config.toml
num_hidden_layers = 21
init_std_qkv = 0.0259
doc_mask = true
z_loss = 1e-05
MLP neurons of a small language model. Each row is named by its layer, matrix (gate and up: input weights; down: output weights) and neuron, and shows model dimensions 256-383. Each number is 200 + 30 x the weight over its row's rms, rounded and kept within 0 to 999. A neuron's up and down rows have the sign that makes its largest values positive.
After each neuron's rows is what it responds to, as a language model described it from the Wikipedia text at the highest values.

L4.gate26,167,202,112,192,231,173,216,230,195,248,160,217,146,241,141,194,126,173,137,193,191,188,203,205,245,251,215,213,183,197,245,157,155,195,212,211,139,199,177,224,173,145,205,174,193,246,246,174,153,237,171,180,208,241,245,214,257,187,140,176,172,188,195,230,165,157,185,163,174,206,238,207,177,183,171,241,240,139,200,202,257,173,174,233,223,228,194,226,226,160,189,177,241,239,238,211,186,131,176,206,211,231,200,239,221,124,250,225,185,152,208,165,164,226,177,203,176,224,225,169,253,224,155,174,231,224,170,197
L4.up26,235,185,200,240,137,242,189,231,200,179,242,226,169,227,229,177,211,181,226,211,218,223,158,134,161,235,202,219,181,210,213,206,223,200,210,185,183,203,247,283,198,235,165,178,217,239,209,173,270,149,228,202,200,238,214,154,232,187,232,223,187,132,175,269,195,180,130,210,182,228,193,187,226,188,216,187,221,210,162,233,224,190,233,208,139,212,207,178,238,173,191,179,187,220,221,242,162,146,203,211,158,187,226,248,185,185,228,228,224,234,178,201,180,216,235,205,186,168,230,242,186,162,177,176,237,231,179,178
L4.down26,192,196,272,141,235,206,266,156,206,191,180,193,212,238,206,183,198,192,133,170,226,222,209,198,182,236,246,209,181,220,205,204,184,206,168,135,243,185,172,202,221,204,229,185,225,219,220,209,210,142,244,174,218,173,212,211,165,205,177,245,186,188,221,246,167,178,162,225,163,203,195,199,194,234,203,166,235,130,178,239,196,178,206,224,299,194,181,216,192,218,200,170,192,155,186,221,184,127,194,233,250,232,173,198,216,173,223,193,136,192,184,142,207,207,205,193,209,156,225,224,207,242,240,213,154,187,206,178
Second piece of a word split after a leading L or short prefix, often in song titles and names (L-et It Go, L-ot, L-al, l-amp), plus stray mid-word and function-word tokens.

L14.gate895,205,200,200,192,219,219,170,217,211,220,196,251,188,175,241,197,223,179,131,169,222,211,208,197,233,213,185,220,251,219,238,214,182,181,257,237,210,201,208,169,244,194,185,173,223,216,271,219,238,182,176,249,184,126,228,202,214,214,162,213,257,167,178,210,182,181,170,208,172,210,195,227,205,191,190,164,229,248,191,191,234,257,281,155,159,239,227,207,194,221,182,197,217,156,174,171,209,192,179,236,204,219,206,131,199,218,209,230,196,193,200,164,197,183,206,182,201,170,201,201,259,198,227,209,179,209,185,228
L14.up895,152,223,197,196,148,190,260,178,251,158,206,216,216,161,163,180,208,249,186,199,184,178,216,179,187,187,203,181,147,133,152,209,211,206,212,232,219,252,164,206,169,165,229,205,166,215,242,201,182,205,178,171,160,197,178,177,258,243,219,145,178,218,165,162,229,228,221,126,196,206,215,180,204,262,227,211,180,149,193,194,258,180,222,190,216,187,163,184,246,213,205,249,222,198,195,222,193,251,205,169,182,209,168,218,216,186,236,151,267,229,213,201,178,216,173,208,173,184,226,191,211,213,242,188,174,218,175,196
L14.down895,196,152,194,172,214,240,271,203,192,230,184,198,205,186,157,213,225,207,216,207,220,236,209,220,146,182,221,184,191,191,182,183,190,182,214,183,157,235,240,216,221,199,222,183,209,134,197,200,200,220,218,260,250,177,232,190,196,171,183,197,255,205,213,233,218,162,172,189,238,169,199,224,233,199,205,229,181,156,231,200,226,164,211,194,169,246,143,203,136,189,203,245,176,162,205,153,216,212,188,191,187,245,227,209,230,181,149,204,206,241,129,183,223,232,184,164,247,226,194,179,249,124,221,206,194,226,238,211
Second word pieces completing a word begun by a one- or two-letter piece, strongest for o→z (oz in weight tables, ozone), O→T (hockey OT), F→ot, R→iot.

L14.gate24,163,193,180,183,219,207,171,187,203,207,232,246,178,256,181,239,151,156,277,178,215,219,199,226,212,208,209,174,205,161,220,184,151,198,186,149,235,176,216,227,267,229,185,202,209,228,213,176,185,188,227,225,171,226,178,186,171,129,208,182,207,254,242,194,188,178,186,229,269,184,202,180,177,208,177,218,149,146,190,205,227,221,258,203,194,150,190,186,260,206,220,238,216,250,195,200,207,174,208,211,206,197,225,145,200,192,252,163,179,180,235,182,190,166,177,181,153,173,208,152,204,218,165,228,141,250,212,205
L14.up24,208,170,192,187,173,220,217,260,174,246,182,203,220,137,216,221,221,200,184,197,206,192,126,149,204,198,184,209,214,221,265,233,225,191,173,220,218,195,223,212,207,195,167,217,225,177,190,188,184,199,201,195,166,201,262,200,202,193,154,223,202,177,252,219,212,149,257,244,209,216,243,210,190,194,178,190,172,182,147,212,160,206,226,194,246,200,231,172,215,198,176,211,160,204,206,202,202,209,195,144,231,190,253,186,163,251,220,138,223,155,245,194,194,221,188,176,284,178,218,207,169,196,173,151,196,192,136,237
L14.down24,223,190,201,170,221,166,193,234,167,262,183,269,188,170,175,247,204,167,191,211,217,209,145,174,222,201,214,246,161,169,203,213,213,177,184,159,234,162,226,244,253,207,210,236,166,239,194,195,220,208,233,222,216,217,210,207,242,223,198,202,237,223,235,217,220,188,202,193,203,158,214,178,248,203,176,245,181,206,228,231,203,207,287,219,191,190,224,203,190,163,263,197,208,198,164,243,257,190,204,211,189,261,254,148,214,219,252,200,186,150,212,193,195,132,165,222,192,200,175,202,215,208,206,211,202,246,182,212
Chiefly "of" after quantity words like some, one, four, both (some of which, one of the); weaker on decimal points and table separators in numeric data.

L14.gate387,224,253,208,179,202,159,116,244,195,207,222,218,143,203,219,195,177,169,166,195,194,163,183,226,200,177,279,198,197,160,183,248,214,188,258,211,213,208,176,207,219,163,235,184,224,177,170,209,202,187,192,205,204,191,247,233,162,230,178,200,129,212,175,207,161,180,249,187,161,211,171,183,170,156,244,187,219,197,202,265,200,241,217,224,279,166,234,222,205,186,226,212,169,181,133,202,210,230,233,243,233,193,210,218,261,190,213,222,221,205,200,225,195,227,240,198,208,195,251,159,206,179,197,245,169,200,199,228
L14.up387,179,219,226,249,192,214,197,157,201,146,197,119,227,159,213,154,216,213,252,223,153,185,206,216,190,207,201,164,206,184,175,217,231,181,201,187,183,217,250,246,221,191,207,206,178,125,209,206,237,196,122,190,161,209,247,212,158,188,263,186,212,225,164,187,199,171,166,162,209,262,168,223,211,204,226,180,210,187,240,227,223,182,244,171,206,207,192,163,216,204,167,171,162,175,239,209,231,226,189,221,234,230,183,216,208,183,171,159,180,195,208,198,263,288,153,199,150,213,137,186,163,211,181,195,184,155,158,208
L14.down387,246,208,130,174,153,201,141,217,181,188,237,219,167,168,216,237,180,189,185,194,227,190,233,203,187,214,173,195,172,210,197,173,253,192,181,179,209,240,217,168,175,227,185,200,221,213,188,238,199,235,260,207,217,176,169,249,187,217,180,224,94,224,156,210,235,219,222,210,168,205,216,195,182,213,197,183,192,201,213,237,172,209,211,223,194,144,207,157,217,209,185,221,155,202,191,185,233,175,254,165,205,165,206,193,242,191,242,215,215,201,214,170,141,217,331,217,235,214,214,185,211,154,148,153,221,263,175,263
Mostly the last piece of a split descriptive word, usually an adjective, such as sl-ender, b-old, bizar-re, prohib-itive, or Thoroughb-red; occasionally a whole adjective after an adverb, such as independent or younger.

L4.gate656,196,219,192,191,193,223,223,157,172,242,218,207,227,165,216,187,216,172,235,179,208,186,231,199,200,204,173,193,219,224,183,156,218,193,199,193,195,213,161,174,212,220,215,267,229,151,180,169,214,148,179,214,174,220,186,172,188,192,176,133,216,214,186,203,197,178,167,236,190,243,182,214,238,170,222,199,202,193,223,177,206,257,181,136,231,234,154,185,144,223,241,296,183,136,221,196,215,191,168,201,197,224,202,189,218,195,197,191,240,219,184,173,245,208,229,180,232,152,151,260,212,190,197,213,141,192,172,191
L4.up656,175,204,165,177,187,173,213,188,156,248,180,240,205,181,230,207,204,159,201,206,202,198,213,198,157,139,215,218,160,256,175,184,183,176,223,194,166,213,175,211,214,201,177,255,236,119,199,195,261,160,189,161,244,191,190,182,180,174,231,167,198,197,162,174,201,204,202,197,197,184,175,175,193,216,214,211,224,177,251,180,199,227,191,213,211,186,188,250,154,181,246,198,181,240,140,183,259,202,189,200,144,235,257,206,192,123,175,220,181,232,227,167,179,262,269,188,233,189,199,197,177,192,215,194,162,222,157,190
L4.down656,188,186,254,180,181,169,220,185,175,207,161,193,207,162,237,238,257,189,198,206,199,151,249,256,263,227,171,196,178,176,226,189,252,186,222,172,221,171,240,206,180,180,140,197,207,226,119,217,205,146,172,221,223,166,211,150,211,198,184,233,205,192,183,205,221,187,224,202,216,196,131,245,157,141,193,185,137,176,190,211,195,246,225,247,185,198,182,162,128,255,180,220,193,196,216,184,192,179,187,243,206,244,223,179,174,193,226,187,185,203,189,231,241,260,178,187,204,179,178,257,233,199,157,215,166,198,213,205
Short word-piece tokens ending in "e" inside longer names and words, mostly foreign or unusual proper nouns, such as Kem-pe, S-ke-eter, Kab-ale, Kapell-me-ister.

L4.gate926,208,203,175,230,195,191,194,202,218,218,194,190,202,176,166,210,148,216,186,251,162,238,236,164,206,194,188,202,159,183,237,238,154,146,155,213,196,179,217,191,228,221,264,214,216,221,183,174,190,210,183,279,192,208,225,175,193,208,211,189,213,151,205,173,291,239,219,267,208,235,244,236,181,206,205,258,235,194,213,226,181,168,200,167,180,215,157,230,181,190,261,194,239,198,177,219,224,194,244,226,208,209,183,212,197,195,186,181,159,246,175,207,184,174,200,248,117,200,195,174,267,255,194,217,192,159,227,213
L4.up926,181,185,225,191,112,232,170,158,219,189,221,235,174,231,189,188,204,173,242,191,174,177,182,156,227,202,166,207,185,179,195,237,214,174,177,161,196,203,179,215,169,178,210,239,198,208,180,200,141,237,183,216,207,249,286,219,213,201,170,207,182,181,185,236,171,183,200,236,160,207,190,253,252,244,191,220,229,238,214,186,143,137,193,175,190,186,122,162,238,194,197,245,218,218,193,237,190,203,268,224,241,175,190,239,193,223,240,211,180,206,190,214,207,181,196,141,170,166,208,204,204,174,248,238,308,157,221,245
L4.down926,162,171,188,223,210,231,249,192,169,178,203,207,231,198,175,253,214,176,208,205,182,191,214,220,161,244,236,217,208,215,207,179,133,236,199,207,175,146,160,203,174,221,252,165,160,193,143,199,163,224,164,189,177,182,167,188,210,260,239,215,242,223,193,128,207,234,222,151,201,240,238,219,209,168,209,224,151,186,225,228,195,178,175,226,176,223,211,233,201,177,219,129,207,201,162,208,196,149,230,215,207,168,234,206,206,198,158,226,185,241,155,178,234,171,201,239,242,235,158,211,200,185,195,223,173,171,207,190
Final word pieces that finish a word split across tokens, mostly abstract noun endings like -ences, -ality, -ability, -iversity, plus name fragments.

L4.gate588,190,199,201,161,169,232,180,211,173,175,199,215,234,170,183,189,134,190,248,189,196,166,206,227,85,186,209,196,202,235,225,155,239,214,206,179,207,241,181,176,128,213,201,237,210,197,227,263,180,156,215,248,194,191,188,235,205,237,215,229,228,193,169,193,175,244,221,198,166,144,219,201,185,162,151,201,206,265,206,232,168,134,203,216,182,140,179,209,155,208,199,216,223,198,196,181,162,193,213,169,219,239,232,226,194,217,143,225,249,208,239,184,180,160,207,231,189,200,162,161,214,223,194,232,160,207,205,176
L4.up588,164,220,216,167,250,217,184,210,188,197,235,246,228,222,234,247,164,213,213,197,174,206,232,172,194,198,170,167,225,224,174,221,214,142,182,150,176,229,175,193,226,177,183,227,168,223,247,150,196,181,226,157,202,186,178,219,250,198,257,216,231,186,233,221,206,213,222,176,244,172,176,174,126,116,142,184,193,203,179,211,169,150,204,179,162,222,187,201,181,234,212,189,204,206,168,219,233,197,216,206,203,184,224,250,217,236,143,200,197,205,156,163,162,150,194,152,226,201,231,159,213,184,196,216,131,123,232,184
L4.down588,220,215,240,234,218,155,195,172,201,219,173,214,215,204,209,160,182,201,184,179,237,206,162,236,261,218,173,255,221,148,216,175,225,229,202,209,184,183,240,194,207,237,205,205,246,167,191,187,191,224,234,203,160,162,232,181,214,230,163,139,222,218,150,199,180,201,210,161,197,178,226,229,213,254,202,212,218,245,168,238,204,219,147,215,231,218,201,211,209,176,200,225,190,183,213,176,203,206,198,194,194,209,188,170,232,189,278,200,153,184,212,238,194,240,183,198,164,209,157,191,160,291,112,186,216,244,179,197
Later pieces that complete a word split across tokens, in any topic, such as Territ-ory, veter-ans, brig-ade, bound-ary, bene-ath.

L4.gate813,246,208,198,210,216,249,171,156,237,139,170,139,196,223,194,177,197,176,196,150,183,237,192,104,173,202,220,188,243,218,181,149,176,194,208,189,207,199,181,199,177,254,188,191,171,186,201,212,242,177,156,174,209,175,240,251,268,195,226,154,194,219,250,217,173,241,236,192,157,206,184,158,260,178,245,206,189,192,193,260,180,210,207,201,206,180,231,176,225,193,235,197,181,157,215,243,210,202,223,204,158,266,200,197,200,173,189,204,229,148,154,187,206,199,173,184,244,238,182,189,268,161,167,220,201,205,108,157
L4.up813,202,212,184,213,191,165,183,247,178,161,156,213,235,268,191,226,225,204,178,167,195,186,163,223,206,192,215,203,184,194,237,254,144,184,205,224,182,267,222,171,186,250,230,191,221,144,251,207,210,186,201,162,185,183,260,190,206,221,171,215,194,148,212,180,201,219,175,197,180,233,168,247,218,191,177,182,184,178,188,192,239,179,220,240,216,183,220,198,261,182,211,231,175,200,158,212,161,185,210,190,163,162,261,146,205,204,277,181,216,193,239,231,231,194,162,217,209,231,218,201,214,213,188,259,165,189,194,201
L4.down813,155,214,341,219,150,183,198,234,185,233,202,199,214,148,202,182,225,178,232,233,186,220,254,128,232,201,211,191,208,186,183,208,189,201,182,237,224,173,193,210,168,151,101,205,195,183,181,176,198,209,189,230,192,207,174,162,158,220,146,226,153,164,173,235,252,186,193,161,171,234,228,201,247,197,176,177,212,198,241,259,190,197,216,192,188,107,199,251,161,233,196,193,197,203,188,203,232,246,191,190,184,159,189,167,204,195,222,200,164,229,270,170,185,176,188,254,187,201,172,226,162,199,233,187,234,202,263,183
Final or middle pieces of words split across several tokens, completing the word after a short stem, e.g. sh-aped, pack-age, sl-ated, orphan-age, hexagon-al.